Part of a small language model's weights.
Size: 4 heads of 64, vocabulary 2048.
Architecture: LayerNorm before each block, learned positions, biases, tied embeddings, capped logits.
Training: a variant of Adam for these matrices, 314M tokens.
MLP neurons of a small language model. Each row is named by its layer, matrix (up: input weights; down: output weights) and neuron, and shows model dimensions 208-335. Each number is 50 + 12 x the weight over its row's rms, rounded and kept within 0 to 99.
After each neuron's rows, "fires after" lists the tokens most often just before its 100 highest values on Wikipedia text that the model never trained on. A number after a token or word is its count.

L7.up734:44 39 32 53 62 44 45 43 56 30 43 70 60 33 43 27 48 57 31 62 70 56 45 60 49 43 54 79 52 63 49 66 62 62 59 60 66 50 35 53 50 45 62 41 58 73 50 28 60 31 39 66 35 52 56 56 39 58 39 63 44 30 60 52 53 66 55 69 49 52 41 49 50 35 50 53 42 51 43 43 56 39 48 59 46 48 64 73 87 65 59 42 31 54 57 35 65 67 60 56 32 51 42 42 55 41 49 46 53 58 65 53 57 52 36 62 63 49 54 60 47 50 46 67 61 45 36 28
L7.down734:46 50 55 33 26 62 38 43 42 35 55 40 32 52 72 31 73 50 32 34 61 54 57 54 65 37 60 61 50 72 35 67 41 53 61 38 53 48 67 40 60 62 46 32 62 45 82 30 52 50 43 46 59 53 38 40 55 42 73 46 44 70 64 50 54 50 61 53 62 61 54 41 55 39 63 49 31 52 38 29 53 56 49 60 49 54 49 42 38 53 37 56 42 44 58 56 29 55 44 41 47 61 50 57 45 65 42 50 44 52 45 65 56 36 58 64 49 48 47 58 50 47 49 46 58 51 61 50
fires after: "y" 23, "al" 17, "ne" 12, "s" 8, "at" 5

L4.up275:48 69 64 27 54 52 50 53 61 57 71 51 57 43 45 41 51 66 53 86 43 53 56 47 46 36 48 64 41 54 69 57 52 71 66 47 25 57 43 53 40 30 62 34 37 25 25 41 27 55 42 39 36 70 39 50 33 49 58 38 54 49 57 56 37 51 34 61 48 32 31 55 52 35 56 47 42 55 44 53 29 34 62 57 61 58 70 56 56 55 35 47 86 52 39 50 41 50 46 40 48 50 52 45 54 41 54 52 48 58 47 60 40 53 48 47 36 55 30 54 46 42 55 57 42 43 43 79
L4.down275:35 39 41 52 68 47 50 39 60 06 64 56 59 70 35 47 59 50 41 60 51 57 67 16 44 62 64 50 58 53 40 55 51 41 30 52 50 53 59 40 52 43 43 53 53 44 38 39 67 42 54 74 51 58 20 46 63 69 38 73 55 77 20 51 67 50 67 56 56 71 36 50 51 18 61 52 47 44 40 51 62 40 67 68 79 71 62 47 49 53 47 48 57 43 66 46 59 46 60 37 31 50 60 47 52 57 52 44 79 57 33 46 61 39 22 69 57 62 60 46 41 62 42 43 51 22 40 27
fires after: " Mo" 20, "e" 12, "lo" 10, " bo" 9, " mo" 7, "le" 7

L3.up731:65 57 31 48 51 26 42 50 54 56 70 62 70 45 53 39 53 42 32 55 55 62 56 30 54 48 50 67 46 60 53 61 47 60 60 41 40 52 56 54 52 43 65 50 43 50 37 42 39 44 23 58 40 65 45 51 36 59 53 51 48 35 79 48 62 57 57 62 49 56 29 42 58 55 46 46 49 52 49 52 51 44 61 54 35 56 48 49 53 51 77 38 50 56 38 48 50 57 55 38 39 70 51 25 48 52 69 66 48 33 34 53 51 53 52 53 55 42 27 46 56 45 45 52 44 50 40 52
L3.down731:50 34 42 63 45 68 57 54 61 29 55 43 44 44 28 27 38 30 48 30 46 54 44 51 37 48 44 35 59 45 68 55 56 79 27 47 51 46 60 71 68 43 41 39 67 47 39 37 28 63 79 50 35 49 45 50 58 57 18 35 60 38 51 57 54 51 29 71 55 60 69 55 40 40 59 47 30 47 63 44 72 53 67 25 70 51 59 46 33 54 21 50 74 46 30 34 50 29 30 51 49 47 45 49 56 61 53 39 51 69 55 47 52 57 74 44 54 47 57 43 32 49 54 57 46 50 51 24
fires after: "e" 23, " La" 16, " Bo" 12, "L" 9, "lo" 5

L5.up544:30 34 41 37 44 38 64 45 38 44 31 46 55 47 57 43 56 64 38 35 81 62 53 52 39 61 52 45 61 55 25 36 44 62 71 62 69 39 45 58 69 60 67 57 27 49 56 55 49 46 60 34 53 31 57 45 60 58 57 47 47 38 70 25 67 55 64 65 60 42 64 54 53 41 57 58 45 62 25 48 45 44 60 51 54 54 52 46 55 58 69 47 44 49 58 63 59 47 56 60 41 58 52 50 52 39 37 47 39 41 52 54 66 50 55 32 52 53 50 65 55 29 57 60 61 47 40 51
L5.down544:69 63 38 44 38 52 49 70 58 44 67 38 29 48 50 29 52 56 63 61 70 53 51 45 44 54 57 60 54 49 46 48 58 60 44 41 41 50 47 35 23 41 47 52 48 28 55 53 49 54 76 45 39 51 52 55 25 48 68 57 55 57 40 55 53 49 31 65 44 67 61 48 56 49 38 52 44 62 64 47 50 46 47 47 55 63 64 40 51 39 76 65 40 45 33 47 54 51 68 57 66 64 58 50 50 64 50 46 46 46 40 44 47 53 63 53 63 42 42 33 45 69 55 48 51 42 49 52
fires after: " p" 18, " M" 14, " m" 11, "M" 9, " (" 6, " P" 6

L7.up84:45 48 32 67 79 44 80 41 44 40 47 57 64 39 33 65 52 40 50 37 65 64 48 52 66 38 51 41 52 32 46 37 58 67 58 63 54 29 66 40 56 56 37 45 48 42 59 29 38 37 58 63 39 48 56 74 62 68 43 35 60 36 55 56 31 63 54 35 32 76 69 53 49 54 69 58 40 52 65 33 50 51 58 72 83 70 36 35 90 37 49 44 48 71 40 50 47 45 49 52 25 47 54 82 62 34 44 42 52 59 67 47 51 32 49 55 41 60 47 71 41 51 45 68 50 42 49 32
L7.down84:38 27 61 48 70 59 45 28 47 20 51 41 52 63 64 39 64 73 42 65 47 36 68 58 33 44 48 58 44 94 60 50 20 62 46 35 41 49 48 28 72 69 51 55 48 41 43 58 44 58 49 40 37 50 56 47 60 31 49 52 60 65 50 43 60 48 63 49 65 52 51 50 57 33 47 69 67 47 41 49 53 27 45 32 46 33 53 45 32 72 41 37 48 30 59 48 43 63 62 43 65 55 52 59 53 46 41 34 61 63 42 35 40 45 54 50 50 39 32 55 56 55 44 52 55 51 53 52
fires after: "s" 37, "m" 6, "y" 5, "\n" 5, "em" 4, " do" 4

L5.up175:35 49 32 36 62 63 49 57 78 45 76 49 58 42 40 40 70 40 51 60 51 56 33 44 33 19 51 55 61 65 58 43 71 35 59 40 75 44 54 45 58 62 52 57 53 54 45 56 35 26 57 64 23 67 56 67 20 57 39 44 43 54 59 48 47 46 37 54 73 43 50 38 57 24 40 43 51 35 59 49 52 78 69 36 41 45 52 25 40 57 57 44 42 64 37 27 62 50 47 50 47 42 51 42 40 52 42 55 37 40 60 52 55 79 49 47 62 57 49 33 44 60 47 44 51 42 50 33
L5.down175:63 64 54 44 39 46 49 49 35 34 53 55 62 54 39 40 60 47 54 43 68 58 76 52 42 71 37 49 63 72 65 37 27 29 31 73 59 64 46 55 42 44 49 69 53 55 79 42 47 49 46 48 64 57 63 51 55 29 52 47 57 59 69 55 60 23 40 35 56 39 51 49 59 49 31 48 50 57 43 53 80 46 30 74 49 60 43 34 23 53 70 64 67 56 64 66 37 51 33 51 43 74 44 55 27 34 41 24 59 44 36 40 52 57 72 58 51 49 40 49 57 48 46 62 51 42 44 74
fires after: " " 22, " mo" 14, " we" 13, "th" 7, " work" 5

L6.up48:66 36 38 57 82 53 47 45 53 52 47 62 64 46 59 44 39 42 61 51 55 62 54 57 47 42 49 43 36 54 46 35 57 35 44 55 52 44 60 54 58 59 49 48 49 39 41 37 53 36 48 30 42 58 52 51 56 55 58 50 42 50 48 69 57 61 62 66 44 78 74 61 44 23 41 48 55 38 45 40 36 36 39 45 48 47 56 52 57 47 44 48 43 14 42 71 44 92 58 59 54 58 50 30 47 25 56 44 32 59 54 48 41 56 52 59 50 49 56 52 55 38 53 32 77 35 62 54
L6.down48:35 22 34 62 41 61 48 50 24 40 22 53 58 54 59 44 62 36 39 37 63 63 37 21 37 76 48 19 48 47 56 73 49 46 48 45 62 46 47 86 47 59 44 41 50 45 57 55 53 13 51 51 52 55 69 61 56 35 65 39 26 30 49 36 52 58 60 48 75 48 36 44 38 60 33 53 54 82 39 43 41 45 57 26 45 52 63 45 61 59 49 43 74 48 53 46 43 46 35 50 45 37 51 39 70 61 64 64 52 70 42 54 50 53 41 27 68 54 52 68 48 57 46 58 46 43 53 69
fires after: " " 35, "is" 6, " dis" 6, "en" 5, "s" 5, " re" 5

L6.up477:56 58 62 53 63 48 65 48 50 59 72 44 62 32 27 70 44 56 35 54 45 54 70 52 47 53 35 54 38 45 70 70 48 48 52 43 44 57 49 49 58 43 51 44 50 66 63 33 57 47 28 52 35 54 62 56 39 60 43 45 49 51 54 74 32 45 32 47 37 48 26 40 45 51 52 62 53 49 40 42 68 33 52 36 66 57 66 53 48 39 19 30 54 66 52 37 53 54 58 41 67 61 17 56 64 71 57 55 50 69 31 69 47 43 49 58 47 65 83 55 51 56 48 47 32 56 42 29
L6.down477:52 48 38 46 59 43 55 76 47 50 62 57 36 57 55 57 43 55 57 57 55 47 47 42 39 52 49 54 43 42 29 59 39 37 36 37 49 24 65 50 57 37 45 33 33 42 71 44 32 69 41 33 77 27 42 52 63 42 66 51 35 48 55 40 30 57 70 59 45 55 44 50 40 44 55 55 44 30 49 40 51 48 33 47 54 66 39 74 47 49 63 65 60 54 54 58 52 42 53 39 48 50 30 36 52 43 53 51 62 56 55 65 48 55 44 44 39 38 54 50 49 41 74 55 58 59 48 41
fires after: "re" 31, "e" 15, " We" 8, " Re" 6

L6.up452:49 32 55 58 34 47 43 65 55 67 75 49 74 44 45 33 45 38 57 55 57 66 63 59 39 58 53 61 57 72 47 52 58 51 60 48 55 65 75 47 57 44 48 48 47 52 46 56 38 47 53 53 47 50 69 41 50 23 40 51 18 57 41 61 65 56 60 61 61 66 62 69 70 59 43 44 75 50 50 39 41 29 46 64 72 48 41 36 49 57 47 40 50 38 50 50 52 44 57 51 33 54 40 46 59 42 57 81 41 35 59 55 44 63 38 55 30 56 59 52 51 58 53 48 49 46 51 42
L6.down452:27 36 47 48 53 36 54 51 50 38 56 42 56 59 47 49 28 25 36 42 38 56 29 46 42 44 58 45 25 32 75 27 59 69 35 44 42 53 21 57 60 47 54 48 52 55 48 59 52 58 52 47 62 62 61 40 35 44 41 66 74 28 42 56 34 47 48 51 55 46 34 54 43 63 48 40 64 67 63 57 49 58 52 45 18 58 43 47 53 67 49 67 44 42 25 48 67 49 54 59 61 54 50 65 34 61 61 48 66 37 53 44 38 56 41 60 34 50 60 43 46 40 79 62 48 68 62 50
fires after: " c" 19, " C" 13, "bor" 8, "n" 7, "ra" 6, "s" 6

L3.up848:69 51 38 66 43 61 63 47 41 42 54 44 43 57 42 61 45 53 64 60 48 66 59 48 61 52 47 60 72 39 43 51 43 32 78 71 26 59 67 55 57 46 63 56 09 48 40 52 58 46 50 74 47 76 49 64 33 53 60 29 19 65 56 77 34 58 39 43 49 48 53 49 26 52 49 68 45 68 60 43 59 47 34 54 64 59 43 29 35 35 58 41 55 78 58 37 60 61 40 36 50 65 47 46 41 79 37 56 38 52 64 37 55 45 69 62 46 57 50 44 34 68 30 40 37 54 47 42
L3.down848:43 42 38 52 50 37 43 55 55 53 61 49 52 65 47 52 57 42 30 47 63 57 51 36 44 41 50 43 46 46 51 40 50 63 35 53 40 27 50 37 64 38 38 37 58 51 41 35 43 21 57 43 35 45 57 56 57 43 56 42 67 45 59 43 57 31 71 43 29 36 54 47 34 59 62 35 45 43 82 35 53 50 32 32 63 37 45 53 25 56 34 51 64 33 23 42 48 65 46 55 50 65 35 64 50 29 65 67 59 42 54 43 53 56 44 53 66 60 45 53 44 61 55 50 55 56 58 40
fires after: "re" 53, "e" 5

L4.up473:49 42 35 48 47 45 52 59 40 32 57 67 39 50 31 71 43 44 50 67 33 85 51 48 68 43 55 49 35 53 45 57 48 29 48 65 43 46 62 62 57 26 57 30 53 56 52 39 54 54 66 50 28 54 73 61 45 46 56 36 46 48 68 79 50 69 25 53 42 41 46 55 52 29 25 55 30 43 28 47 67 51 43 50 73 44 85 63 61 15 51 52 45 67 63 51 34 69 59 38 41 22 55 59 31 48 51 48 55 69 61 59 60 53 36 56 73 73 65 56 51 48 58 46 27 34 40 59
L4.down473:68 49 42 59 69 68 55 52 51 32 39 48 42 41 48 46 38 40 29 43 34 46 39 47 36 46 84 49 41 58 47 56 59 50 72 38 50 58 57 67 48 64 38 51 38 37 61 50 68 42 25 76 52 44 46 62 73 49 61 64 54 66 36 39 60 71 64 46 75 30 11 48 47 28 56 51 79 45 72 47 43 60 63 45 47 54 45 46 41 52 47 49 59 61 40 37 34 34 59 50 42 43 56 32 57 61 31 55 58 69 56 69 38 66 38 49 52 42 46 58 42 54 40 34 58 57 46 51
fires after: " re" 41, " be" 8, "re" 4, " Re" 4, "li" 4

L7.up619:30 44 54 39 40 66 37 36 44 72 79 55 48 37 48 45 43 64 50 66 56 66 70 62 47 52 41 46 59 53 46 58 47 39 36 66 75 59 57 43 42 46 48 45 67 40 61 52 41 45 62 40 54 54 56 44 54 73 46 51 37 71 46 40 61 59 57 77 49 30 37 53 42 30 68 52 43 54 44 28 38 76 53 46 70 73 47 38 43 36 21 68 66 37 45 57 59 58 41 36 47 60 39 65 61 51 48 52 51 54 56 57 59 58 64 64 77 25 41 48 58 46 34 32 18 45 54 37
L7.down619:47 66 42 41 57 29 47 46 50 53 55 47 43 52 48 57 48 43 51 51 54 46 51 37 40 48 37 25 55 54 32 60 41 62 16 59 37 39 66 53 46 53 78 46 53 69 40 65 58 68 45 34 49 41 32 43 43 44 59 31 60 60 28 32 58 43 35 56 56 61 50 47 54 56 42 43 43 52 52 62 48 65 41 34 55 22 51 55 68 69 74 38 44 51 42 47 41 35 52 41 45 40 32 60 68 41 56 54 65 58 41 29 54 49 62 48 43 64 73 26 29 40 54 55 46 59 55 39
fires after: " w" 15, " f" 15, "re" 9, "le" 6, "ch" 5, " Ch" 5

L6.up746:43 54 64 41 64 63 54 47 47 62 63 43 43 56 60 47 44 61 43 54 45 65 47 37 46 57 60 85 53 61 66 51 44 55 48 57 48 50 68 47 68 25 41 10 51 65 42 34 27 56 44 43 58 57 49 53 52 56 58 47 42 60 34 56 59 38 60 75 49 44 44 61 62 38 43 66 64 63 50 48 46 77 42 63 68 44 52 18 54 52 42 50 52 44 65 49 48 53 50 38 42 62 28 69 50 53 59 56 60 46 60 64 37 50 45 62 55 41 61 15 65 39 64 41 25 41 52 49
L6.down746:62 35 44 42 52 74 50 62 39 62 52 58 46 51 42 37 78 35 30 46 37 61 38 59 68 59 55 42 48 57 39 64 41 61 51 39 23 41 33 46 55 77 58 39 73 41 51 55 46 66 58 39 37 55 42 29 64 41 52 59 49 51 44 48 51 54 46 40 38 47 43 50 58 47 48 38 65 42 46 45 58 44 54 51 36 46 54 63 48 59 64 41 46 65 44 31 60 50 63 46 53 36 64 73 46 28 48 27 47 58 26 43 54 57 36 54 32 34 54 69 28 45 70 59 34 60 49 54
fires after: "re" 18, "D" 13, " De" 9, "le" 8, "el" 5, " Le" 5

L7.up27:41 39 26 51 42 61 59 26 47 33 48 49 41 29 54 41 31 81 65 54 73 54 54 41 44 35 39 50 29 62 63 31 63 55 46 76 52 68 49 60 63 44 28 41 41 27 43 33 48 55 66 56 53 48 55 57 34 47 63 39 33 58 49 50 44 37 50 50 62 54 35 46 48 55 48 59 45 56 61 34 62 42 51 59 53 44 64 36 64 31 44 39 41 66 60 45 54 45 36 48 49 54 40 52 49 62 33 76 26 62 36 42 53 47 62 52 49 78 54 61 44 41 45 46 41 38 61 72
L7.down27:58 45 71 46 45 27 35 44 47 53 56 51 50 44 46 41 57 54 33 76 48 46 25 70 38 54 57 39 46 40 42 50 64 55 48 53 60 62 43 33 55 46 68 69 42 67 50 54 49 70 20 52 62 50 76 51 45 47 41 53 47 43 59 52 54 52 39 43 36 44 50 51 46 56 22 48 43 51 52 41 27 52 33 41 55 56 57 52 70 50 51 33 36 55 39 61 49 39 47 52 55 55 61 54 53 60 53 42 44 62 58 58 61 41 52 64 31 43 46 65 77 60 47 63 27 57 52 56
fires after: "s" 21, "ve" 10, "re" 10, "f" 6, "t" 5

L3.up507:47 30 52 74 62 38 62 81 69 48 66 48 43 59 26 70 64 52 43 36 39 46 55 53 28 51 48 37 49 45 44 60 23 58 52 78 51 59 51 49 56 54 56 51 45 43 47 44 49 66 61 46 63 50 49 51 46 48 67 39 52 56 52 54 31 20 45 32 35 74 41 64 67 68 52 57 30 55 77 56 56 40 28 46 50 73 42 33 57 20 47 56 66 64 66 47 41 47 44 47 62 39 46 41 24 35 54 41 58 69 63 32 40 65 61 65 58 68 63 31 42 48 62 52 46 52 48 45
L3.down507:39 39 46 47 56 47 37 41 66 49 54 49 35 56 55 72 82 36 41 27 69 51 57 68 43 64 49 36 69 49 66 42 55 30 49 34 67 51 48 58 45 49 39 47 46 42 60 43 48 57 44 42 58 55 35 43 54 61 48 60 56 53 69 34 55 38 44 65 62 59 60 53 39 32 45 50 26 64 63 46 29 56 41 38 41 45 50 58 19 49 64 54 57 52 45 66 64 66 47 42 60 45 50 47 45 53 36 25 36 33 30 54 53 30 45 57 61 55 23 72 46 46 47 51 36 25 58 51
fires after: " Sa" 15, "d" 15, "n" 10, " S" 9, "s" 8, " Y" 7

L7.up535:52 54 50 52 78 48 58 64 52 46 75 30 47 30 40 64 51 59 58 43 53 53 33 53 32 57 43 64 68 46 48 57 52 48 52 37 57 43 39 44 72 47 81 53 47 48 50 55 49 40 38 46 41 47 48 29 38 37 45 51 43 54 61 48 42 52 35 50 45 61 36 50 55 53 45 47 41 51 38 50 43 79 74 38 47 47 65 43 32 56 56 50 50 43 17 32 61 70 45 45 31 52 47 43 74 27 48 61 62 54 56 38 51 66 66 47 61 53 70 61 38 53 57 48 37 50 53 46
L7.down535:67 47 60 35 52 57 44 47 40 36 31 62 53 62 69 44 42 53 39 47 67 42 39 40 62 58 38 54 22 55 63 47 74 55 48 48 48 50 65 53 74 40 35 51 36 44 52 34 49 57 33 53 43 37 45 64 40 44 41 39 55 51 63 38 44 51 50 62 62 59 32 52 52 40 44 74 72 49 43 48 49 35 30 63 46 68 59 42 55 64 39 57 75 42 74 58 25 39 50 51 58 52 24 42 50 35 60 67 56 53 32 37 39 31 57 60 66 48 52 82 60 51 39 39 20 27 55 79
fires after: " " 34, " the" 9, " mo" 8, " f" 6, " an" 6

L7.up630:56 49 35 48 63 38 30 68 36 28 43 44 60 34 38 40 59 61 59 61 68 60 48 60 45 55 62 48 54 43 61 58 54 45 52 52 47 42 73 51 55 63 44 52 49 73 45 09 36 53 57 51 48 54 58 32 35 57 69 54 39 31 57 59 27 53 55 53 61 57 59 46 52 29 52 38 67 55 38 47 40 58 71 43 38 56 56 69 62 63 61 41 44 38 46 53 43 47 35 59 57 58 25 61 54 36 69 43 48 76 58 31 58 40 42 55 56 65 49 57 50 44 55 45 34 42 33 38
L7.down630:36 39 64 46 61 57 54 31 30 55 40 33 41 57 53 14 54 61 38 59 75 33 34 54 68 67 54 53 37 53 42 53 50 53 59 46 71 33 50 33 49 47 50 54 72 44 64 52 51 35 51 47 41 62 45 37 56 50 36 54 30 62 58 45 70 56 48 65 68 47 57 41 47 66 38 54 33 72 54 58 31 38 60 43 65 35 45 42 44 69 29 61 58 62 67 44 48 75 54 46 58 48 29 55 36 54 53 50 49 23 49 37 50 43 45 34 61 70 66 44 55 59 46 54 45 50 68 64
fires after: " " 43, " de" 7, " re" 7, " a" 5

L3.up477:44 48 51 42 49 35 66 48 67 48 60 45 55 44 54 66 39 34 29 54 64 50 45 48 58 49 48 39 50 50 34 71 45 54 38 60 49 56 52 24 54 57 66 54 52 30 64 43 31 55 64 56 54 66 51 26 47 54 66 50 35 39 84 48 40 56 67 38 55 58 48 52 42 39 55 44 45 74 65 37 33 35 54 38 40 61 45 34 35 53 61 47 50 29 54 28 53 70 56 56 52 65 28 53 59 49 36 39 21 27 60 64 57 44 61 45 71 53 40 52 59 32 38 75 40 52 44 49
L3.down477:68 50 56 51 57 56 61 58 38 47 38 57 45 49 66 56 54 50 51 41 52 71 58 49 56 56 60 24 48 47 30 20 53 54 62 57 59 53 44 44 73 71 53 32 34 46 36 54 51 81 63 41 61 46 59 47 28 50 50 58 64 48 37 41 53 48 63 40 42 36 64 48 50 21 60 49 30 39 33 42 54 46 50 57 67 64 55 62 61 38 58 52 58 33 44 30 62 47 65 50 67 53 37 38 65 56 45 32 68 54 45 35 53 73 46 41 33 31 66 38 36 55 45 37 46 51 48 59
fires after: " " 33, " m" 8, "N" 7, " p" 6

L7.up14:50 37 43 48 57 56 66 56 63 24 65 37 41 60 46 66 31 51 41 70 40 47 52 67 58 50 48 46 60 53 55 69 54 51 55 44 48 41 42 71 46 47 43 58 50 59 36 56 42 46 57 35 56 38 53 56 55 65 58 52 37 45 46 59 57 46 63 46 56 43 40 53 79 59 54 60 53 53 63 34 58 37 48 30 46 43 47 35 53 46 33 37 43 39 49 63 61 59 51 37 51 44 64 63 53 56 67 49 47 68 57 58 46 44 41 69 47 55 58 47 42 60 42 35 32 39 29 59
L7.down14:27 57 39 56 30 50 45 54 54 49 49 46 60 45 48 54 71 53 45 40 60 74 58 38 58 58 48 51 63 43 77 21 31 41 62 60 49 43 41 60 58 54 60 56 43 37 51 53 50 45 46 44 64 48 45 41 42 29 46 37 36 32 58 41 57 33 35 39 57 42 61 41 33 30 57 39 41 32 51 75 43 63 46 56 55 62 60 44 42 59 47 48 52 50 52 42 65 50 58 69 71 57 57 64 20 33 38 51 29 40 56 17 65 53 42 52 47 63 56 62 62 63 35 41 43 43 48 23
fires after: " " 22, "." 17, "cc" 10, "n" 8, "s" 7, "at" 4

L7.up875:51 53 50 37 37 49 36 53 44 24 68 63 68 43 33 50 42 53 52 49 47 59 59 44 84 29 35 60 49 47 58 61 88 37 54 36 55 58 55 61 64 63 41 70 57 39 41 36 53 29 50 43 51 79 39 53 32 44 48 47 61 47 37 37 54 34 55 56 32 65 57 42 31 36 71 40 58 68 60 30 38 59 43 41 41 40 46 46 38 50 49 71 60 59 24 58 40 29 58 57 61 55 31 48 67 43 33 31 40 42 38 58 33 54 78 53 72 49 59 49 50 43 51 64 55 53 51 54
L7.down875:46 35 38 53 35 37 32 49 70 29 61 45 69 53 47 48 58 38 46 64 67 63 45 59 59 36 48 59 24 62 50 54 49 62 57 47 55 46 43 39 47 34 39 49 61 51 28 50 60 35 65 43 43 35 54 56 61 49 20 54 47 44 53 52 51 21 55 62 29 39 44 47 52 58 29 48 40 37 65 38 64 46 65 59 78 62 53 52 48 41 75 65 55 53 45 30 88 62 50 28 65 61 49 54 38 46 75 56 45 43 49 32 56 45 61 36 39 64 27 54 57 43 68 41 50 30 29 43
fires after: "e" 40, "te" 12, "lo" 8, "-" 7, "le" 5

L3.up328:50 40 52 40 54 51 53 47 64 44 68 49 60 41 49 56 49 58 74 67 55 47 61 55 58 41 45 71 45 59 50 46 75 45 52 50 42 58 39 60 39 41 32 65 52 19 36 53 56 15 55 33 33 65 48 54 60 47 32 54 18 70 53 53 50 54 50 54 31 61 49 39 56 49 63 59 32 56 52 57 75 64 48 47 72 48 42 29 58 60 52 56 52 37 38 45 31 50 45 50 43 34 34 48 51 50 55 42 50 54 42 40 37 40 79 61 34 42 43 50 50 34 38 65 63 45 42 33
L3.down328:57 38 52 53 72 31 49 48 66 55 60 39 49 54 42 44 70 52 44 58 72 59 25 61 47 52 48 57 43 40 09 37 44 54 86 61 41 33 52 46 56 61 65 51 61 69 61 46 30 46 38 30 50 55 53 67 56 48 46 33 56 51 53 57 48 30 49 49 60 55 54 53 27 52 58 63 39 42 60 64 37 31 63 54 48 28 59 52 59 68 37 51 51 33 63 64 64 51 57 58 62 69 45 57 65 40 59 60 53 57 61 49 79 49 54 50 46 52 63 56 64 47 51 54 12 71 59 38
fires after: "e" 14, "le" 14, "el" 9, "re" 8, "t" 6, "li" 6

L3.up397:47 51 48 32 48 66 45 52 66 37 48 74 58 43 37 63 38 73 53 60 36 62 53 42 54 53 56 62 48 46 66 42 79 51 54 56 25 50 24 62 36 53 53 44 53 57 43 31 42 26 51 29 35 42 33 44 52 52 54 72 47 45 25 60 50 59 40 73 58 40 42 55 54 74 61 48 57 57 45 40 65 40 70 38 53 59 53 55 49 41 52 57 39 38 66 50 38 49 40 51 43 63 34 52 43 30 68 24 39 53 43 28 46 36 50 64 44 43 46 52 20 26 57 55 60 37 34 44
L3.down397:52 62 27 35 43 29 23 46 28 74 65 57 50 31 41 35 47 53 43 41 53 56 40 63 52 36 34 63 47 57 23 46 44 46 62 64 67 46 56 41 61 21 36 43 71 51 54 44 57 41 63 43 56 52 31 62 53 65 63 35 32 45 77 55 56 46 62 35 41 43 71 46 37 34 42 47 17 49 42 71 59 42 46 61 56 35 51 48 81 47 55 51 50 67 33 55 52 53 51 46 64 36 56 39 73 38 64 33 35 41 37 56 53 43 45 52 68 53 79 57 46 57 35 53 44 47 58 43
fires after: "li" 34, "e" 13, " do" 8, "te" 8, "ne" 7

L4.up673:57 55 59 46 52 65 64 51 70 43 50 77 43 40 50 51 52 57 50 61 63 77 43 47 59 59 47 76 54 55 55 48 49 62 47 50 23 47 41 73 40 54 23 48 28 73 43 46 51 34 18 32 58 39 61 55 43 51 40 56 56 50 45 43 41 59 50 64 22 31 46 45 58 63 35 31 23 53 57 49 47 41 50 55 42 62 81 33 62 27 42 41 25 54 57 56 39 35 45 36 38 46 40 67 41 68 58 50 56 53 67 32 55 36 51 51 43 48 59 59 49 43 33 37 44 36 54 39
L4.down673:57 25 62 40 59 31 65 43 38 58 51 39 69 55 41 50 65 41 63 56 44 47 59 44 50 32 42 42 67 42 54 54 49 37 70 52 56 34 49 52 69 48 43 44 56 60 50 63 52 63 63 49 42 50 36 41 40 58 67 44 55 68 45 57 67 58 60 40 25 62 48 46 55 34 48 55 42 63 47 45 48 39 61 77 45 52 48 38 47 36 59 45 35 55 38 51 58 44 44 53 55 45 61 60 50 47 42 57 36 36 59 74 23 46 45 50 45 44 33 28 59 61 32 55 57 36 55 54
fires after: "el" 14, "il" 12, "l" 9, "ol" 8, "ul" 6, "hi" 6

L6.up47:55 73 61 53 46 65 56 45 62 50 51 63 62 52 60 57 54 58 63 59 54 50 63 32 75 48 42 56 57 43 53 45 49 42 61 67 51 53 57 39 56 41 41 64 45 52 59 65 49 36 72 53 64 51 47 55 54 35 54 45 64 37 47 45 31 42 41 78 30 63 43 49 42 71 62 46 36 45 50 41 55 50 54 67 58 70 68 66 63 44 72 58 49 47 15 57 41 56 41 51 10 42 53 62 55 54 36 49 48 63 38 45 22 39 74 78 47 29 39 71 39 45 46 64 55 49 47 64
L6.down47:50 40 46 61 57 30 44 40 46 46 62 35 67 52 44 38 55 41 64 46 47 41 39 43 43 35 71 45 60 36 52 48 48 58 44 55 58 35 49 68 44 68 59 46 41 53 20 52 36 87 66 53 44 34 63 31 46 45 63 61 32 35 49 62 41 52 53 27 48 41 62 50 59 36 52 62 54 55 37 57 61 50 43 67 63 38 51 44 55 65 66 44 66 50 51 43 88 50 46 25 65 63 57 30 47 48 62 50 38 50 64 66 64 61 25 30 50 70 69 46 50 31 43 50 39 43 61 45
fires after: "t" 13, "il" 12, "it" 8, "at" 8, "ul" 7, "ol" 5

L4.up204:03 21 27 46 43 40 54 69 46 49 47 51 52 51 44 32 67 52 58 52 64 68 55 58 36 70 49 48 68 68 30 61 47 41 50 55 60 40 35 39 65 74 68 55 36 52 77 64 60 58 50 40 48 62 48 44 44 37 38 58 37 56 68 55 55 44 30 49 65 47 61 40 53 43 48 51 58 56 47 48 44 71 45 41 42 53 38 33 62 61 67 39 38 60 48 35 52 43 73 45 49 65 31 69 67 41 60 56 16 31 52 56 60 60 46 51 12 57 32 59 36 49 51 43 55 47 51 60
L4.down204:49 50 42 48 51 29 56 33 51 33 61 56 31 47 69 42 45 21 60 22 48 55 35 34 31 40 57 54 45 50 39 59 31 52 39 36 65 51 51 28 41 62 50 67 49 54 55 61 62 51 75 52 48 37 22 44 46 60 58 65 43 63 46 36 47 47 62 41 37 40 40 43 61 40 45 31 40 61 72 54 41 55 47 48 59 25 45 70 70 61 29 62 51 49 49 55 57 45 33 49 48 67 60 62 43 39 56 56 68 55 49 65 51 62 42 58 36 53 67 55 53 66 49 44 56 60 57 50
fires after: " " 35, "n" 11, "amp" 8, "bor" 5